config = dict(
    n_layer=24,
    head_dim=64,
    d_mlp=704,
    activation='swiglu',
    positions='rope',
    rope_base=6190.0,
    init='normal',
    init_std_qkv=0.0454,
    init_out_by_depth=True,
    lr=0.00844,
    lr_mult_down=1.5,
    schedule='wsd',
    decay_fraction=0.535,
    final_lr_fraction=0.1,
)
MLP neurons of a small language model. Each row is named by its layer, matrix (gate and up: input weights) and neuron, and shows model dimensions 112-207. Each number is 128 + 24 x the weight over its row's rms, rounded and kept within 0 to 255. Numbers have three digits each. A neuron's up and down rows have the sign that makes its largest values positive.
After each neuron's rows, "fires in" lists the words (lower case) most often at its 100 highest values on Wikipedia text that the model never trained on.

L4.gate644:145132084127113121115109144172105105113131141101126130126142104140141109126068132094102142126149095114084128124064142120086123154132124128126122146083155120149134111079083124103092118162104123125089114092093102110114084107145146118102155109120120146144092084128084131126141124123119100122
L4.up644:142102139147136121145156101148156127130099114170099140116150151105106129099082089115103128165102098194130137137116091126147139122161116138121168122123084132161152159085109127107136095114135104120120157070114109140126095154154125114101134087192156137091122178130131096120150138099136088086
fires in: "research", "sports", "athletic", "shows", "games", "show"

L11.gate680:089141178095127139154147117137179120121111153160133117106097152110157140135116100112080138114137168143134112120124173119126128093133145158121099116125130117093141162153128116105137089128110155188128145066111103165130144136149122148125102189130124122127138101147148107175134130114124152121
L11.up680:120093141160100101168151155160136081147107140087079164099164154170134158091130120148127152118128143126129129151114152089150152096144136122147118131097152126144098136162113100106128143140086181100137157159118125142111104134098084155163105150099132093132121110131150120182123115147118119128
fires in: "of", "name", "at", "named", "around", "near"

L8.gate89:121149132127096171137113146162098079103139099138102131103127115113128104093115149173110108133119126109085118100127134090161166103124105129155129083107083132146160129169173099088140149146122109119149133131139123115151130139134152128154121139139145134139140141141114131129164144112119112126
L8.up89:117129153095109145134110103149086081133097106138083104138139151121126133114138107128132108140108117104117142102108111092168157084135121107153150093131081133145127134183127123079141134130126129115119134114155137092142120145100132162161091121136128101137104132139129143138180140100132106122
fires in: "of", "to", "at", "through"

L13.gate436:130151169126098185098149097132122117114117142157115138110085147162127131121122089134151123154111162162133115133127155142102160115147134128103095107135143110192111166137137116109130097121121103125112116122139100179142134167149144137106102170134135107115135131106141149107101142131152155085
L13.up436:139147129120159115159150109110103114126106117143118147166103097095122144155119104125155152114104139127167155133104098129133171111141157156120128120156151080160120133153149123078117128163121128121132135197117117153143089144135114114123129125134116139155108101129145149121187122118152120115
fires in: "that", "which", "such", "and", "of"

L4.gate517:097153112144152130121125133145172119141139134094150194120182104123128121115150104095067138132139112125140106125165130112144148093101101120145068131101135096107143141109137136103126120151136131117126167097122135171131143117112178164117136162162116138084124147151065148166096114138127109173
L4.up517:124139101139147146150131105131161082092138130137135159105146122118145111129156116124093151140143133158096125140165125093123107077130137134101109132113125049120136146135114135108137115130096090135145164132107169190133134113118135184082166162158146116086142144116147138154107156135141122153
fires in: "two", "three", "five", "few", "four", "eighteen"

L5.gate703:142119134148151115140158142098067116114115118121106108115133098091127132080115136120128098131044131120142139147126128131090126129122154126110101079146114147125149088129106097101118096107123123128131131134115118170137153106113123114142140114158125131112095099052150165103182067129107136127
L5.up703:145111174111143133154139105129144164159146166090156124162156130136130175164113104145134129098075121130135118142101161130133085127177134138125137147146124148146112118104135141162099135113143156124147109131138139140124188116119154090157127125110149118159109108119115123132151126137107117135
fires in: "but", "place", "part", "letter", "role"

L3.gate41:133156121101136159157119147123189095120107126112126129153129119119159105157124107146147137135097094150137122104141131101131167120075111133149141160128148142146108120180138150117160092095126125086140132116146111141139125088138190188108112116162113100121065136167169161095146114114114133119
L3.up41:126170108155097120152160130117129143075145140147116101119113141153151121107143118173153147153152096093147127124148102092151135146118146084115119128113115130158149111169181123133121096094116112115135125145131119175130134142143139098158098138134133129111119089155139148154129150156147157103
fires in: "medal", "title", "award", "name", "votes", "honor"

L3.gate561:098091088098144171116136138147134138134107148116105115159124139163164153114133183080124154130113117112143164146150152150135146162123147129138125133113118147126126145154091158113154140099123136128122085094173150106163129145160117096077145136119088136112152160101162145107135116102090116152
L3.up561:109109093110155142138116158131128120141110164164120146140159096145162152103149131112165133166111128090114177111189150178130100096125155123115137151181125145099172157140108127105144141096147106102044116127153129114090115158128123126139083114136141081159124164106139105165123161152136152134
fires in: "first", "second", "scored", "third"

L3.gate135:121123123109128168142142089103168083137098137142139187183143119123155146094140109135151102158115145110112105117130105117147135151110132144131097135089182114093132116137122121140090096114148148129144132092092131164155129149167163102119107138117125106140161130116143116194133131141151150138
L3.up135:135156143164093141136162125118158123085127106099157150122154111134140130111098099161116175114120128117082174143094130121135158121108168116141110169152133134091168141137125122113107073101121153121180140160128116140120145080122145148113112142110114110151121161135154144146114100103161141172
fires in: "called", "as", "medal", "title", "words"

L7.gate400:141123129128181141151191153137117145142156147141102173061138126091081136143131115131105112104143126153100108098129142147127161131117149166103158145147108104144092138161091108149107107141163147151114136103101090094102125109128096156142143097123138123076131190140115112166149133149111146130
L7.up400:106105118124112118118173170096156109115092151104105166122120143137101152073125158106101147157122139125140124141115106152117104149132123102160132083139115124146121127161093180126103134139125135124188122100081114112092125130125110118120141117105104135161153144118121087165124123191108128133
fires in: "from", "to", "or", "by", "of"

L5.gate342:115137109103130168104141099092166168149123146137119124121133162142146115168156134138096156146125165149150127107194120131131145105135125158114124120114145104132139145182120153118150126099105096117130153094137157147106102109094170083100154121149124145141120155112126110136091156129140158095
L5.up342:150142109150147153064095101089158125182146167155098175116108115143135101175126153147074120130157131156140156141171121117147124100101123168121118120112119095149119122121138122109126129094127108114091155137130115108120114098175158124101158141146127109160103158138159169126064123157143165150
fires in: "one", "their"

L17.gate267:144120164102134146145138134137132133094110118157131121100086127101102145157109097126121135137128133098092164094155135134140160115108117091139124137135152113104123132061131125135133106140132076116146113130120135126104125090123122174164138093118082114111115117139117127124111107094120117115
L17.up267:182172146127132142102145129115131086114128148149132106116074120097128156124148097112108143135093121151141167115109161130148123142116127143131138129103115112095157156135078139120173130140159136163158134099114136164134130139117117093121133085098132136155144149106101132144180133149111119135
fires in: "to", "not", "t", "and"

L19.gate323:152155140123116105131139118152145142105081114190138137141068105117183172114101160127078148139174093110160111130147139115145136101111158119113158087110137056160117118159159126147172103100132108099131142145140103110166149139106107118141100130079174151088123140141139121136132154125116106125
L19.up323:150111145099136183164120139098109104123118104137107096139111090126116150109118070138085147137110128110082144130134096125159124119159135137138143151136140122115127120108130144161121116111120099105114149070094141110126154097122110116102070105085070139059113123156092110135150123113096178112
fires in: "to", "and"

L19.gate366:134130100129118096105150126148133096112066115106146144127151095139133118134142139129168136178171099113129133125097144110138142134141121150118142106132138128160117147167136147121135118136108085154126112135118128152091166155165134094171152133115166137137130140136104181125170118087143142158
L19.up366:130121114127106110133132120135075134125111150175128125108122139118085118125152111131125145136105142145126118087161134112129133113078108095153120147086154134107154138101149124126150141091152143143116131094151083085128129142130140144148172128130092135138156158159124119138142128113111113116
fires in: "the", "s", "a"

L8.gate337:176110164151119142090135123167132139144101107159132158165115125112117166133118078151170117142148136116124103115085121140092162151114104133139163132139131104135113131099091160128121113146172126155143144120123143105117094142102162131146121164104089125092154118131130116075105146167121151123
L8.up337:102121134119114097092128119133143108127155098138130136129128101135153193151110107190104163149143104133142121115149100156132163119134135110150076162123138134138136149122127113103140116132111126166140171118150066148111081146118133135111104121090152095119149161159137142136147068115154129153
fires in: "only", "will", "would", "should", "must", "also"

L16.gate461:150163115147163123068093096114124124126102119110143113089111136146150127121130113150128147106167165165130138093141087146148081156101105137172104194095120094140145114175129100137127143130166135131143112122115099103116129114118114146111198115164146127126116143136146121098135118108128124128
L16.up461:159090103107114158123161136120100109171149167125120161086120060130160192104143143144079127164136136102085098148156127115153097152130107129163102178110133155155131118125113173149125146122140078115119140138124099139115134148125142139106116093202112143165152135156129154109154103169109106152
fires in: "one", "a", "two", "single"

L10.gate253:135095134136123084119115094162122119099094115127128095114120167113136139122142110133142145128093134098117196128097137116151115116130105131127098105117169131183137153134122120164100140129158152174102142088134115169119111141159134125085151100113124099129122117129110173116136145135166150147
L10.up253:148120117104154103096109141125179111147133121163136132140159153138113109105137147131111118165187130136145105113105103153142132102098107190166135137122109080081091117123118158142130155083075152146134169090100110109159104137169154131094151142120136147120157115119178127164132137176157132115
fires in: "were", "those", "are", "had"

L17.gate59:083188107157129121103128121056104116154062083162149149118137149135107138086138163150117147135102148136121133148136090104141097119144143111128119132122171194164155129088138194120155130125128096121081150135174087148153123105130130124113118136144124114108130137174125093091176106114146134134
L17.up59:150101148132134091106119122144159105167135137186124120135135211102151136161085164125164163125105160098141088078121135141151149135117124155128118161105132175102122164126150147120131126134139143131126121178138147150134144137168141105111162137125149085127159111110112160134148159109163112106
fires in: "a", "for", "aimed", "apart"

L20.gate654:160136104173178154096120145136122147078165127124092115099098119137164208131132142082091113162134126127106103138115099150134124121141195121089136132157136090140141143138107121145106125117106125123118133161144103120117139148106148100129133131147157126150135128155153129103135155102121182132
L20.up654:078169131162125080167131110136140163104142145152115121143129151139126111132112117116151123109121139090138102146087113093167157067157135121099161141114136112102146146132145138135126127133134183163147119102149102164121116125147106117094151115119134138147108135114154105126125109130144133149
fires in: "is", "was", "its"

L16.gate535:129139108145130134083123141173153122113114131169151158146101169115076120141113151107149141172128128151138114108126118125127151106094180132111138171127186139130136160153083141114116135101133132125086146092125141162121131111133099091085131132124129102143129127109120125115125174166108132176
L16.up535:126104137126109127117180150172162137141144104157130132136115147099133103117118116126121154180114151155174144169124083167079104137082130156132103151088154145139153106161112152120135167115120183146125126119090099148158162133112130135127118128116101087098127159106149159154125155127123162121
fires in: "were", "was", "be", "being", "been", "first"

L19.gate225:137152135135122134109150167114108090127118106123146151142103175151092087124087132148169117131089150140162102106122109114171161056082160109120125154081151111111119145165080126137068114118089147150155140132090143134116137148165122125134076123155137088131097103070171098169131176132127113091
L19.up225:158126131117083128147143132117152138136133124114113139178130141134134110145117146119179121128187142119124118153126139150172153138088138168134140176093103142142142135148176136151144116089137173110137117081078140176082127144120095113106167142076101124107136151123099160092166131139125150111
fires in: "was", "were", "being"

L15.gate335:136156113180161167090154108115132147136112163152092144173104129130112155173137137173124162106097108131150119132139132110103119140156108149132132125121096133167094128116104168122091107128112114133099122136136151158101123141122155161127164117134149110106187131133155131140098104104183105133
L15.up335:145194131145116132114156104138114120075089119116108128134112120114143163146160148107135166139153121149133098095131140162121143141121134127113100178139135116143149108133107136161081105143136109109129119123096109170103120124132161114098137130125120118119133111110161117120148160109172137122
fires in: "one", "just", "i", "who", "t", "this"

L15.gate75:152117142112129164122175113130144123153132121137128097131135149155153137137108149200091154135129135129105124148115169146149142134124128131141092096092093108114144137098106130129137118127161123088146141114116134143122144178122141096162138099098149151112146133158148148087144106137128093172
L15.up75:124079140122094147146125126142144117093104141114081130121060116165114140146103108116158106108141129131168142096117113145121124145173134137157129148121132133128139142163101129074131119111139115103092170108146136096135110126102103121124148124118105156086126133101072140116094076096132136097
fires in: "to", "into"

L3.gate137:131170150097084125089121125123106136165130142170149127134155170135113092127096130140116143160166118148112134083112115075121127113134130113102151147161110111082140170135106130165124107121141132137099159132116086105182142167159141129131128109134151144125153166180142130114127169136146117101
L3.up137:156143128157130119087136116098111163149097137164114130095064130117082109102171131125167138125182138102079161135096163109135154137143116118091129131118139118105146148170118119139169113114096166149161123120124121104136172134167116105168129163126078120108111128155118119098110109132149134134
fires in: "international", "popular", "kendall", "national", "annual", "grand"

L15.gate81:120124137066160129180133152114134128137099150156149124148132154141092158111143121130126145126133183171182111131144109156154142128130104131135100145100140113123141128127129131135114109125114119122124109083149144151095134120146111153138144124077157110096129105098110155104178176059093159110
L15.up81:128130110096075118124152116103196152162152174114124133157128117094094143112122089137093124152149133113135105143113099134212156121135120122161105087128091138144129167123120119145126137173093113095156122130124096147096119122093132099141130171129149128137179124087085146118143152131135126162
fires in: "as", "the", "a", "s", "an", "appointed"

L3.gate370:146175155153131121101119101130070095139108138088139110134134109135116171099124158123113160148124123129159111157090132149135113092083152171153161130110133135151125153116094163126163176069123121108133098154103106126115126138115123099102115090142167095094146147116100147094154110135131094136
L3.up370:142154153146138120127116129138100123135130126066148127118128105129107160129145168121110150141102132147150115119111138183123104096079154158161164119112116103156102144121080168118142159085097128095149081145099127118111109119140133100114125114165144121089099147088122167110142133110133126122
fires in: "football", "music", "baseball", "hockey", "cricket", "basketball"

L15.gate407:126181107073120119097171133138165128106136170148119093131102159091050096124162110119096119113144128129123113157109133143156157159127110116138109123120090103099144158144138096104114121121167063146108120144110166150136128142128125087120082122151131128139092134137145146109180155165120146154
L15.up407:117142121164136128142182107105149134137146161120162158127163148103092079094104133133106141141096119124151110133128158131124118172150129093117138147112146148079168108092094167124095153104141094127127139093116095124101113123108171134113178147150088088127111129111137131132128116148080131104
fires in: "the", "s", "part"

L19.gate71:157117164109138133118152127165109104062103114145128125154165096114122135099135109160117095130130144153122136113109127116111119119175086135131105140104107099130146134068142138149128065122115157127111181110136122162118110118139128156148126132126121133120140139099121138126188147129128156123
L19.up71:135130177113115107145107110130151112133079118151113123079109132104120166131119116097130117149145153140123108091120116114107138134164095152174151141168128100105169141085113114115137132133129127093127161116105088137107092136132128123094152158095119110111146175141147104120117142112162148099
fires in: "the", "his", "river", "a", "s", "two"

L13.gate511:112148143128154106103138082141156129134093048142158125155148123143139094132125088124092125112100083149145140133165132132109171126137122145133103160108163154101108155173143176130152153175100136150179094133117129122112115133161156103130150111114175133129139168131126106119118120151143100144
L13.up511:148133131149134165136148101160156139147083112146118135158100091116155166167142097160092119125119131135138165113136096106143114137161100134134145118115201137119102145124141156109129137087088158107095139120161176094106113089086100106142158122120136103130083152146117128125116110136124090158
fires in: "one", "each", "our"

L3.gate77:121142145106149130123156132129119085074145140127159118103092072144082139167158107152108104114136112126160101170093096125087130140157175170169166126134148123110151143127108139132112131140144135120203140076103107105136134134146121112128118125150132134149136151133093122133096076114151096161
L3.up77:129108124135166137057132116112135107150161134137129123152109120094094187131119101113083155125102118135148087158126116079136139164146150151108149132159137160097121136118097158142128115109161091095150122155134111125135153160142132123088129139110091124154112140102109124128151085085114095135
fires in: "career", "life", "background"

L4.gate226:105147142185084135119104107122107083082105081161094128072132162108129109128123106117116139123136124141103119118097146130111084110101099172138112112124169190114184106139189120156176187117124120115119138134109150141107107144133130136159157116133154112142122140133100116127155148134141114140
L4.up226:079177157154105054130115145140123132123080119136135143098144143087144117133127105115093113093092094089115118143082126125124079091093103178114100115116152157123155122101145103133131156129128157126155148112112132126078129166132159149140174105122148114127172146134098154100130148114109133127
fires in: "between", "100", "000", "interleukin"

L9.gate454:102101129080121149076135089117139100132127142121114129126097106139092150166128155133141105149122143137097103151145130121150136132121160124096150174112112115132163123123140106113091116133082176142091182097103074109144160109141186125136101150134112141154091079126104130140156170144161117143
L9.up454:105108171068112167093133102105136135138159123130149097138082170127127139142105177130128130104103123144122119143089100151130115127146139084092123145131141163137110152094154089148150103127147135135136173109156113168160169152166108118155132124101131102121110102102124102091148108143193124092
fires in: "with", "and", "have", "make", "leaving", "in"

L17.gate125:143151117112159148113147110127182129156118115162136101156143135119096141134126162096083142170172114152138174112080065111101138156098127162126126135127113122135131124151147150094113142114134095123150153124127142137134123105059130133125129142080123139104110110113137139126138164128105117132
L17.up125:128122149125127109113123131152130145077147140160128124125106079107148120125147108108108170116175117086113112035116148113148099148124157106124102142133159141112137128156107137074137109181148140101091114119132118155140143158145116136081161139168139127099097156148108132122137135114107125168
fires in: "of", "from", "to"

L5.gate570:112095085081141129093108113134168150137092157162129142158148160144100127145123113121100172104144150085139139143121127103121138161149110117161106137115113135101102155105120089123093142141150130100114136104111131083096138145111133118151144105142134128112136129117141128068132104122131126141
L5.up570:157148152151105127135156085115138104104157134092118114073143126129151139159137153132092121117160149100121129173130096105118085157133116138129129154108161137133144134132169153128155088086168124167153129125114123168164146133153140098106175104126099145139125123149144130155142111158179152160
fires in: "one"

L7.gate189:151128137108159142120085132106135145122124127137084111063124105143105130163100165112149166123136160111138073147120162130113133115107165160150106118109170124148117126135089138116083097116106175094106145151112131112131170148124124142127111160140135130138137138098111152127111126110082151134
L7.up189:112140136130182129139121127132130094135085117170096120098169131125150123138113128102134124154160143118110168137118122121124116142128159111121184120119143122152137162157107186128117132078120148189123106145124127100105142142123098128150146110106125103146164179143155162175120155133124138150
fires in: "of", "for", "by", "narragansett"

L13.gate371:109101174174174140134116146085123178083132112162130116162167137099128203084083118177119122124135140098101137123182132137141130163180154123136138102090129106119143162114156142137128201138121164093091094110123159091115127126130135100111133130116126147126147112122123117111170131069119171112
L13.up371:097091094136133107119148092101146140105117178156090111157143146099121126072121144144072104109108154184146153111117148178137138153169143091109158146133125118165149137158094138157155148173165129107139180141155155158097144102143125114140102113107150120135128170083157110123141140150161113107
fires in: "served", "was", "played", "remained", "worked", "is"

L4.gate76:136107123129088097143154129167118190150115095152137139136114131144123110157097126130090126135156099137121156121144163124106177148109107117115120143141111117133142154128145124117095095133142122118132116148096158101092105116153149139122121162113163092104151159110162138098101155122117124102
L4.up76:134114118104126153137122096138162133168146124101144140130151107173140087122093116110156124153139126130151163126162100156127157095172115126081143159116158141120141115119124129134110112118128114117124155096125086069068148122168154134134086175130109141171117183143134128150135132150112151149
fires in: "that", "any", "first", "only", "enough", "each"

L13.gate200:107126122121145137127119154115115124101140146105171142136141160110138145117137114150146139186120110113136100150105142138113144152127118165107145104100103142181134124125142124133105171073138161117133164089114091140092120151103165145077153146144098116124112149101110130126161143147175141113
L13.up200:153123105159112148104147131100078139105109155109140141100125159166152166168115141109122105109185134126121110120139113152150137172090120176138079100105139117112109124103117129150129145110096103117105146129131155112119075111147145101156111092088128064142165157116144159147091180088111165126
fires in: "were", "are"

L13.gate128:135126124149129120121105181117135164171066096125119103120145133069123127124157180135187085151105131118143148140119115128131150137082099119134127090085143090141126111128180128137070152150158139160132138121150148173119094148115183134145167096157151128154137109119100117107116117101156192153
L13.up128:135126159133162078126116117128081079111131184089153155097099178122092140113097089153165167150156144145100157170126162172091107099114152100165147128122089162089134080156122152146132135086146125128098121110128181110112136142123128151149116130133136115127122137123140175145145126144117103141
fires in: "were", "are", "was", "went", "is"

L19.gate259:113158122096135129122143144167166086143101119108120128114131145127158155137099121134146157051139117102137119100108153154130143150100118116100118120081172132156133160131140163162123104120158128110101115139131146144157114145104094179141123141119115169186158152096082144147126135135154154113
L19.up259:138137084125124150164122137127110145142109114093149131166123140098149125150118140085122149149138127112104143159137102108106150132097114107085132162091173136118124188144091151092107097134118106110144111147125119140123099152144127134101103122101140116168131125088099125166152157110118175140
fires in: "by", "and", "of", "for", "at", "while"

L9.gate503:078108126122149108072094096106173134114107108139104121111168101136122127170161154140135132160085152119158101164098156126126104123076159099144140138119139128092128109157129119101119099159140163104115132129096144191131145122140151152109114142124141133174136128053101100187139141114121113148
L9.up503:112133149109117130118100183162147091153114158088132134120140118151169172133149130082140108127125101133130110186097092122127124082143132096116109129166136115082133119106090145143124136112112139109161120115185114132169093124133133131149163132129133132104119126123107164139117142137094157173
fires in: "with", "two"

L7.gate229:174079160140137137130102147176139158124105146162109121145109122125147145090141152133124133153090139112103128131142124160105122153064109164115109122126100126139100124109117132128141149129148161122151116134126166135120119151116125137139095129112139077140100123118147152153108132157149148138
L7.up229:156166138156131132104143095128124157159148103102136142114114130132122190103103119153158166122129080123122128157152139095165165154162111115160138153121103095123119160108099185149112156125163114143166140132117112141121148118094133129147136135132088137104130146122142097136111097095137122144
fires in: "also", "only", "instead", "time", "still"

L17.gate216:126142162119150185094125131133118140077158128115092143082123098149113092122145140096152147094135099122134157127097114113112131130121112143108068109095116161110113104142123128142103104146149157162147147117139095122139139128124172184100134151162119144098115136066143114162127145153153125130
L17.up216:149163114125082131151157090141110106162136135097124140111166147122138135153143136131114138132126151088143160112138179100153140110170115153128124140107147107111157137135139117118114133103141111118142142156122141150135147143134106116093119168104121110176143122133129093092123140104069153139
fires in: "of", "most", "more", "and"

L3.gate487:096141157136138141115110135129149141115144090110130117124150155161161161089132110164068144191131123114144150136135103103166118102082167120112139091089121127094143138144124096097109085111135136123067149091132165129099131107093101138183126141102143134159128143120103149107141131121116106128
L3.up487:112133152097119166116120136127144123132137123105148072126152172164149169078139140173097152176128133114145145131141101106171138078103137131118120100099065146081111154131127113108136119097133148108089138065139133112094121103101115093152102159118126159143144144136127157097132121140142102148
fires in: "at", "of", "near", "to", "diplomat", "on"

L5.gate426:099163123136159105106131075121132091129124130120140124136153100149161123125105131144098178125129152098151112130139105085155129121087188176151155141109157099122141138099083163060124161165076077150138111125129134130124119140150169136093128100154133126134115114141114154134076123153108153118
L5.up426:140165122134108129173120104134130141174097138129138120098130147090124135143192108195139129125149169139147137164115113139132142156112130150098115165139112141147093125096075154157110094097125157173108144111109089156124100149107129096110111142163115124090152129130115128128159154138122137103
fires in: "football", "singles", "event", "single", "baseball"

L3.gate56:133136110133127118122155120139118118070183104153143122101096145142162095122079128164096117150136103096141118134132148160159179080168157135113134130134168075115105157159155113107115111129131135143165151171133098101151124144128100124099149145118131126118123164155130088153106125111105136113
L3.up56:106099122145159146110140148113096153121123108110137110091112114123107159099128128153136133146093123170115115179099128132117066123145108100149101119135107142115158148121132166123119166103102122120147111112111088171101143167103154122154145128089128132110124152159114146122128112111116104154
fires in: "career", "information", "constitutional"

L5.gate282:139104143155152160147122129110137114145114171168164125169144118107163150076126074138112155133125125117093093181112137134140128152081132107168127095097126098132135136145120140107185153104109108114191134120076097142094118136157173153144121130110116108116127140116111135096151161104106140120
L5.up282:128115126115136145124148092132148136141104121168123140125117120099127184181139112131134128126161118132112137120103090121124133150109115087136100133140085171136160139123136119158125118125091129100141135137087151106104152146145145137163140112162177133123100141189130148065087115156162116122
fires in: "would", "has", "should", "also", "holding", "have"

L5.gate390:128175085167100138092153145136153113143125135152127115111141178118127161163115099130132155140122178121098118174134119133130163108129102119130123120161112164146121151156123137146132144133097080104140123123132125074140178141091135113146126087147168123108155145162121117148122107179131128162
L5.up390:148157087126107131142156135125079176123121156132142155124153174116124129129137142130132138133138178118150123121137132127128144124137139147148142132124112104151150142127082158142124126106107119108124182128134086107119131118101091127100091123094139123093162125154105104150108130156123130141
fires in: "than", "as", "nearly", "abbreviated"

L20.gate124:134116143135159123152143085161090140124110129145123111103112120153115131123117105112103131098131103126115137135154123130140141180138100158167144077161125135095109127108117122141059138116131127158115124109151132101144118084103130159155136097092101104116129117087103140117144141073141099145
L20.up124:162156139132129148073118104171139127105122138113144117116119110086137122100136115126155112128143162114128085108125110129105114156110122133144120105164146124142121100116147162066086118132103134138111138128098118175101068112131154075104155123077128156111166154104173142141147114122118158132
fires in: "i", "to", "we", "ll", "just", "t"

L4.gate220:099160122080159115121145094136148147128136128102123095112130102118143145119158134139102183129155132105160161125177145121112134140112108154105120116160097111104155120130183146145118149148122167156107128161142108095099101089135157098157145137139127170112118175125097130136127104147142103133
L4.up220:164127086133115126159174125117153129069122164143137102106144098119124137129138150126088186152158104097126167130116149122150146156116112116132121137130142127136161151133181149152123097151165145087119127146139120115122092059136123125145129132157157121127164126154175120123116112134151109174
fires in: "from", "to", "by", "1995"

L11.gate9:111148124111106173140118179157125119128119167156127102067183152088118105147123134134090123147129120124119084156174158124136155100128132097166139134088100123095169099098152106083126172141150125140098105093143159124116130147070077069126189118146090102111157162157131121137127122130156084166
L11.up9:095157164112117138183109121128119110103113148113107099126169170116094158127095124129058157119153122164159134143162156101127081118116128134125132132131117157148134117115133172092113101125156151107087084140149144122105156145105127155090133129145074096116137177120124131078112109127137078127
fires in: "after", "following", "despite", "to"

L9.gate419:118156149117162159134123194144125138139117121126135123092127170124100134071146102124105122121146167078083126111112143109112119106113095101114127111117128108127126163100154140112145123182134152118124115164148124117062127153068098097150147154097133126094141175142132120107101108111172120099
L9.up419:155140166145104094121173112079126084153152103109119068080167151112133116091127165098127192129097103125140096112130131157130161113083114099136173186093155109146128131171106119087133149125159103107155109116142180121136124113118132170117118136133125097132130126120105092104129147125152081103
fires in: "from", "of", "to", "a"

L8.gate160:129164134124129186140126126122089116149145102127119132117140123131114129104143127144163129118189136122140177103128130130121163131120120143130109123114151138154145180171119146129116150146131163110107123131140131072130110112132119112118097132132121109179134146098120169129101178142143094157
L8.up160:068147131116152132141148134137105116156166114078100145095109100129142147114124090173128165169153165155117184139095147185140097143145112135133097154102155124145124143147134136108078139146183123132088160138125164091106143087127094157108109124131139072117144159128124111118147179109106143110
fires in: "by", "of", "and", "enriquez"

L4.gate184:109124126154155134076112128115107135099105101127116133120132116096122154112114132120130160142169112193163123135070137133099150128155161109168095116118159102162099191108123122150130154118122128088120127115160092124133095124109125145132142099130130108109119161127071143136146145123117122164
L4.up184:123118134130128113161116120101111130103048129150149134111135103093171166136097119129119144128126135159139095140101136110128159127152157120144089114112121118141090189093116143145127147141120147101145133115135110106117129121118093158135112101154164107106093173147074114113125158123109135162
fires in: "football", "career", "such", "music", "politics", "legal"

L16.gate555:117195092127178129086108127143146148144121121130124119126107122127138158180150113117133155143134108138158149167146153125128126155099111116134103168180081094098124121162118110136088153126142125120164159093143136129140162121130133149143102122136157138130108109142131118156100097152104150134
L16.up555:155160134145097100094155104121181127087135122117104167126141105158137135064131147148141122101103159099124171121137098144123099085157102125122132116138157113119129134147102142117138123081152095183122144072163112135111134128127110097159151185139107080106182132154097126140177155148139121109
fires in: "one", "part", "type"

L4.gate382:103105159133135152161144150170114129122173088111123120137121170088131132122100116154096140155152156122147127095159131109155157125131146149092120088108145167109165121155141133118099123148130107110110122109152142127096125109124125156126058135119131108109132105126147139106147140128154132127
L4.up382:105129129123160105173151123157109126090172118116119064110124121110142129091113143189070148185142150082107116144117116121125138118128135136151135122147118104112098130141121123085124149115172116088128162122161155136074108150134139139108098125148160116115145123182146095170131095088134116107
fires in: "to", "left", "inside", "eredivisie"

L16.gate684:134133088130157154144112143153162127072113117140121102100123131168135167086123132136152058111156121137144142134104119135121114162123143123128160142143123110165113143116126114138120126116144143141133108124150136152133147150092120147161165099142122134124107119128149120130113141095089160186
L16.up684:122134159129097118124119063135113126098169151117115131125112125112140107169120165098137117124115147138108155119119118126135169110145173149129152099118124147122155166116103168104126113159107115119114113119130125143121152178104109112132130081173122143130155118116128105097153137140166154112
fires in: "is", "are"